Weights of a small GPT-style language model, trained from scratch on English Wikipedia: 637M tokens.
MLP neurons of a small language model. Each row is named by its layer, matrix (up: input weights; down: output weights) and neuron, and shows model dimensions 16-271. Each number is 500 + 25 x the weight over its row's rms, rounded and kept within 0 to 999. Numbers have three digits each.
After each neuron's rows, "fires on" lists the tokens most often at its 100 highest values on Wikipedia text that the model never trained on.

L7.up81:476480435513507531473516496484459487518510519481496510486433504499496513494537486550503463449495486530484466527500468543481490466557521457474505452531484558485527504506520493456455492482563475529490504499498497482477521492455519490496486509524478453491502493515510518538528463486508519485530495538482479495504491491505489450502454482492523520500452431507473459504482495482501459495450484503457486497485532530516542488500498456531528524517467473515466497506527514490514493470503504506491481494504486534472486466496481540519498505515500498508498521481518553472522466453525455475514511514471456506490508451505485499497528503524497507511510515525505499495486472516491458486492473510552505481472461495508496458478474478499462520455531528523532516476501496456498494498495461
L7.down81:502533524520484481460487479488521512513500493507501481477537496493473451526486485527496536519513526517476510497525468514508535530473551513513496556529478497519488529480490506519492519512506506469521519501477497505509445554457546513447482480454558487457472504486474506490504514523524475524517516556520511480473523553519511473486504501475495529500514493487518435492512500474522477508538497492493473512506541531492489465442456506522508515475546504501507504506482484501554505508535509464524538517480484485496493481515501478505532527481518496496503536492501547496470528479517472511473497530462470467554497494498410459471517449435498476491458492490522523488503505468507557472480494535509525475499507493459491553503472513498484498539517454462495476492471531522504514516545525
fires on: " D", "r", "ol", "ar", " d", "at"

L5.up1373:493508492518487487541507442529563489488497495531483470506489457484527461466514501495509514538471529537487482493497509509492475495508477480481518519491464534520491517498531498517504515507500481486511546462525487490467487506465540488527470520497463485499521458515500523487523501486527538505476510471473496497457499507485505531513466494510534521484468518513527491503536534530491519526469464498554475496478543524537566521551501473472512465537499522476542479488528559518536518515478484510526477472486484512485554471520542430444510492483479500510505518490483523496459511479506463472472548460536521467529459496500510446478500536514455480461469483490505508501474510522514453459507483484515518531487557498518497497545485497504438481518521512524448509502530528527502458498518534
L5.down1373:503492539509524478488508511550518522487519559500478497534458465531538505469522484517494489462467522462543523481517485552505519482552498481488502459495532488534491496533496481425465472552460517510523528462501492548464495536523526518459480507511494522471504518499489520465489524511505548490508504515494510499454508488511504484437536492464484503479511513476446482495488527547516436490518486490514566482446498505500467483520465543536470511518513526441530520472521479493544489483526502504570520538514541465531460486510494504519489504477458493476487511490555505521498504531529504555493500511495443491513478418514523490502493463524473501534512507479524545514476529485476532487502569492485485506518491517519485495503485501502491501517534480452473490481503528480450516482521466
fires on: "-", " or", " and", " to", "or", "iv"

L9.up203:499494528510461528503569458454538520500521476483528483474510526529469490514501493543441513449511483459478446509485513507456498497474492519527524478478514482501506483481544510573497518498494509530525578541521518468519516505509543499478514482502551489504437545506465500516497507486489520499485519484529485493520510499465490518493492503495508492492499496475502479536449452494468489479491555476483468527515512526535545512492567494502510492499528523507488517555481493490481578512533501487495481519577467547489498509534488516493510513505507492469499493490497539534500527494496513522501487470494530524458485532509510455482513493508503504521503493517506472525498532521506503493521523486498502488519520519474510510493501514490499542490458518517498484501484493536487503480553534
L9.down203:475511504470513478513506491487471541472471507527463475495540445488524514451485507473506479478502460560499504441516488507479518488495519479523509466519491500503494520536508512487500506513509493505541496484470547548455492490471492449517525532491505486473547463522554519463524503516500494484507514531504525473520474446492532499523488507445533479475486472557497486492490450494496506479482488501449461460471513472476476475525513538503501508477493510521433499522511483512500439501496533560485489500468493477485540465465535473463534486501481480525519505525479478489486527487534513492498544536504509562573513483451529480517495498470473526535502510479472503475497528526524510472505488466474537511500464489543517519497533454504487504489509488489532509511463467506531481482474508
fires on: " and", "a", " his"

L9.up136:491527478486483516497504535482538521488535519505509533501571518546488496532467545505495516506514517497493495476499515494527521441544487545477468522522448498526513478510539526494480487503483489471463527509497498481524498543526515496505520526488495510513465502468514446493528491475458504492479514517479519497483508556483524544457533547484517487500510503499513498495488488491500560521522484489503504546471476506524533517505519499501517485476535495432507494503537490519508503521488459512471465536491474468485499521496494550511468530465560475470496510483471518495517493471476462502534498468501526468528510475521530526477492499485493515476502532517462471540518515548486546508490521462546539499538517487489502497508502468456486521475513512513532506488473453480477538517548482
L9.down136:479475498538495478483492532533485481493468537508501501492491476499537527482520523473523522524494486493470518518564578535501507500532494524521543516478521481498528499520509500491532566475515481482480484448569462479501512496466481502508510512482495483472493481513479491485547490471483523485501478508515483493537506479486477479515503562488473543457533484542528484476507530504521476505502523470533514487493512495491480541460475453479504506489535474514476496494472484518479485470455512513551524484517513521536496477506509520514502505566488520495517464551517491503527507482528511470501496496519501468509507490506491526486443527531470486538513514466535505506464499501508488520492478487509495478518518486548501511470474465553506479517489503500517525470494541520506503560523519
fires on: " m", " L", "–", " M"

L7.up597:506477465497535527507496514472516494454517512484460494459486485483522468480533535523522542480491527563489503497486497484509538471551487492509457467493503508512507459511471485520480527511482477522519513490529486455489503464501469468514505445505512500501495526470516470530517513457509494460518476522502524474527521455490531493540510536493515492503478479501508471529533467511502549507491491517516508505479532473492480483435528503510491515498495521528474564476514503497487498546545515524497499510511476545475446477488517491499493546497562514496485497503463488477487509471496517485504508503548499528437491501473499494502499496479515498527492531493537515516496512511494467469500510503545494485437499507512513484467523472489503512515476498537481485504493533490464514512484471
L7.down597:473547504462498480475492511488500472467478487498503470476502526523502467439459523481506515489503512444445505546568482500501506517497499472508502489474505500532513516508542517469496493482513555514492504512516497509488490452509481479480547530503537524481517500481485478499528550491477487478488515470499532516510523487542528532487532484465526493490514477535540433488544499507546448477536499488505504441507523499529549498504479527532545509489488480508496493533489501505505496473502494500529482487531467484517477478516503499498451475519551477502479479502505539479510513463469460518428460520485496491504514512509482504486506514493477474524448492507499536493483524539514528496483468522513547495472530470534537506569475534478447515504470550498484498477464511499509497502515485
fires on: " D", " d", " g", "D", " (D", " G"

L4.up141:490536487469491479510528495519551491478505521533501483537563517501495484513471481489464514484472556485500480495526504483513470450509486516460517518462494457529547474495552516509490476493495512523493516544502490506488476493445507538494476548544502504505472495475491426507508491526496465468509517514504489501513520537476506474477482529515512504502518519518508511469447490508519503527458489525484507480492514532539487484548533460463525492532491515445525513491531484502532563560525509519471460473498445509488509480528455490480475509483509500494519529515508470505494478489482484461480551511524502483551485492512502511488499484524459494467516490481500490511522490518475461459491511462498522430510510555495475501483552483522493483521523500519472504507468509516476510506536488
L4.down141:513465456455540500498477481503483504528513511508540472497451487478554468563506528501483516564516494501448502553498472492497533512516523475490474512543512515492424455459490512485467516492474530492509512517487530500443551532499483531472493526518519480501514523533469487456448503482488461534560480511548508544486518464500467517550507527520470526487477438508524520510494472482496539465519499500488492463506479470507521499473488498557505472491515480512516541466502517524480498516475503504542450552479504470461515503507494526478475539509493497509486520505483476521473456446492524500502476479497493487474501526521519514487515513464490467500518494484504495524491452494474523537506507500501476483504477516454541505508498505509470501496493500462528482533530503515514472526537512
fires on: "-", "\n"

L7.up1434:493467490526536488601524478462449469461469482474483503488552507569481496507500494500492457485501528512489474489454496500485514526481486493499499483548540515492546515532509525488482496468513458467506506559548512485534445525500518466533469551487443477509489519451482488496516477505511498519505497479511490490501491501485529494503520442526501521498511505480550479515446469505459503547491515488503514522534487492508502539537469501469449519521502483509508489525471508500488485514506493471483528549498507513508466492469485472470545496456530547479542476492506473458523512504526513489456522500492528504502539526478514485512473482482523508486522484524475528529512467488481517478522477473497480488520486483480469514525461489496509503498502494531464510509475461475491490489534548
L7.down1434:521509478496494480493536476489492504515491539495484510472492408452487484496541473487501520522470454505485472512547486463501516493470540509493520463484428508488503463463479495516517474503465474535513510468521483521458560552492539503482563486527545516483486488496531503492502506526513544490513506519478514506480546477488479474504494552494488500496521467518517488474559523547466445486481497463509441497482477531510488511460499499505563504488493495486492499479492540489545489532501511561480465532474490500493499514549497506497502496540459495477514489537485491497491501500526485495515503474529463537492506500504493519486503505507482496496515501508497465482526548512485467459493470537515492492493537519479537529496516501456470505466491494468502469475505483506537497489500511
fires on: " and", " had", " to", " (born"

L7.up815:499483501489533504502544452527503436499536495463473530497512528507459519514502573514494538522533480544461493503510483488489483510497452481559525437516512523492479468489523490559507471487488513493457519527484472532522491465480485475531487515472497512498523527519476458504499525494500503472478491494488529455515484469503514493512500473473510485537533504546473514498512478487488516525503490525547465505494503447556489496519456521501508533491503536458462490466549517471506520519447516498476501501468518474457512513432491486506461485503497546498517466482468511513474507469513539487471473518509534486488487503502512458506469493529505469533486518507505488499526478489504503548478534515461492503445500531517486522533505497538504509523488501505459472510488448453488534422509531
L7.down815:506482498487493541496464486476482516525484465496444502521505496495533489474463487520511497474535506465506489460496515481497515502491521520481458552490518454497527529511495512469534504502515523488483517479511525509471500515506475515518521514491459525488492515488461524484464522508477504534504536534505444478519476518500487490436502543499530513406509476495512498495500509546508479527502546484448556466518534512441489531596503466507498504475508504506506476495483512491526457470444465495521476511509504520499492494509532525456449519512489483499496548460537496491543524491452472479521530489457484545509519477480527482505541508478499515531513509492519514551488503518506492481494494493518509512512531508488484461461500426467490544498496472474498522510528507490541499520489498
fires on: " used", " and", " named", " also", ":"

L5.up1164:528486543501493485528504504512513504505519489504511443479501530498513509515525494481498529526476483498514500508490522507491496489473459491501504510505510488464560525493519514522486511512488495518526539466460482465513433507511525506540483501463543484512495522497519480536513516528511510560481510533488518478522547494490522518515525495499490455488467457512498515475493524452475535503511496489465506546533524516518522451503484544512517481473481522490505519529496491532499508512490541503497539506488498517449509527515549473526489454497476509514534471472477486531520510489491510461488530535500496492488524485489489496495468561452494523438489487440492506545461494491498469490556534457544528478468583495483505516492494510450485481477472546478469476513488508476458533519446492
L5.down1164:509508487530461520540513497471511450454500511487467506506441443520493484522501495491455479501510476500498491501448505504520453515543465483513498547494507480470444510507509503499519570503480529520536527507527479495504503501479504530528466492517550507463557472465520494503502499490534465467476482532515547494538501507511485483467485488524476514503445498490509503499540520468496512484493516515461483512544457457525471462529514491510435510518506457501536526488481534531480512506481509499537506498535506507433491529524533498492490479469475502519523524493528497517519495500489507471500506503500466477521435488488541543481533498473534477518517508499468435493479546477482520543495490564535441523508510458500500484471517499507466488495485499487516483507518488487493474514512488
fires on: " |", " d", "c", "B", " in", " and"

L4.up863:482519479484491515474558476525520482487483508475508489507523502524500502496499502497505540493453497517475492534522524507486551501497505542498480496512504511458532476530493517524496516509527501500457495469493500484544460491477470527486495442482570496547467549461512510472444481517499471504474504500506537563543466521533480471550481506512528512461507511499464474485472484480495490464521524484536490528465505530499525489495507516479478469469537528527516487499506524487501492509507486484477563576555506531474486528514529472479453490546517502526470521510487518522560521514481461501465448494460496493454507481494499504511443486462491506502582511518531535530525552486500498509538542475481529458453537476464496537501509531496502477469507510533475507506506509491493540502503479
L4.down863:480506499539537487467533461492491509528502466531478523520495502509490485466468524508517506524551512532507486499547502556516500485463472509494493478552490476504452476502505473515523495449522517480538498468513509498517543519488480484482493473469504505497532526512504505468499521503474516478461511517508449511492498500461460516476483476473475482502524458484497517508503496530489490471517471454500482520511545525515498505503524456482517503480459491520471496512484467451483511515526518544508546494520503461525473509462462524487477493517482489484501502451566516510504506509502544460519530487509500486542514492510533545525568468495459498489491488499492526545492461513499477453524485540526483559526500515516499500519541507503518519472489485471473530523483504517499531479536537
fires on: " of", " and", "od", "ing", " gen", "ant"

L4.up499:483494495493511554528500534481487531505510495477519502551499523479512503489505530534509503500466499498508454443471489523485529498510522478545476535479527480498477501489465535507513481502496489544479531530501533510466500489492526465541498542471552488489484531521520450485540472536479544487514506492529532517545446499509521469464481464504517526519526540498520438498476527466467451504480510542471541474487506514498549462507519519484470473488513502472471489538516510478487471509520506473488487492480519550509449497452476538493502520475516494505500501526516514507488570528446531510480527461480513455472525452522515508520475505460484488508513539516541476545515510522471497492468491502497509477500482467503490552502473492500478557550449509527498543510467485518484491491464515
L4.down499:463488482480559495477514505490494506495457501468489510498505505509513553508513465460513492482504506503526553497534531499510524458472497517491535517511531487499464484509527504452539445501491477511505480499500544521481464499508481509553540495516454482539519474487495508530440516538520549518532492511498496525550490486488457518527519507437536505546512497521537478493538490473534516540509510491486507489519500513465479507494537502508519507496470479506525504517478519472477499524510497507523486483478497470500492487477504439520496561512494525464477508508537524501521452493497523450523477469502450519462494484564496508569527456530469487481460465489532530537506483460484526510465468505519517466495462492505516484492520501488508511509512496519499516528488484528529518488522560
fires on: "t", " and", " had", "1", "000"

L5.up995:500459525490527496506520470475509517468510526510516507502507436490580502492497564513450525494514515488493486509518540490481530437512484498512520439541478500464525471530516532516498489501512543478519519508513474486559454498490525475505488493465492506503471507546494483485523497516478527525495515469501482468469485497569470521528501512493502471504512537509489520470502507486465496488532439486483527514457522472505501529515502499476439507518519526496491499509491510479511514539512497548509499505456475474508494528523517470445497516515562498499526490493485546491550486501482510515473497481472515496478481479517453492508504502475513519483523471527511466534505506513459492544531509490517485512492536507479470537480481502465494535561454514476501492487494486520468563486516517
L5.down995:498518455527467509528487538504494541484513541510512513477517472486496497493518498473526502468485505529515499487509556491492498518508512525455502530466494515532516459520483505518483510500463513488479484461533478509519493502519495516506478500512473484519533473537484552506516484465494507463500475491513514500483532516507480534492513507455516492532438522473505516491485516551545537469480486511461435518537528482501498459476478513520516519497514484510521476518435484501489488482500458519492510531513485528467484499502469483466499497482495471498491500513462448562473507474523538476559457489500480518476485491525525515488518515541471500491440536457495515526504501527483476458526478526534499493532494490475545511542498512487506493532482469454485464458504524518474450498474464
fires on: " and", " out", "–"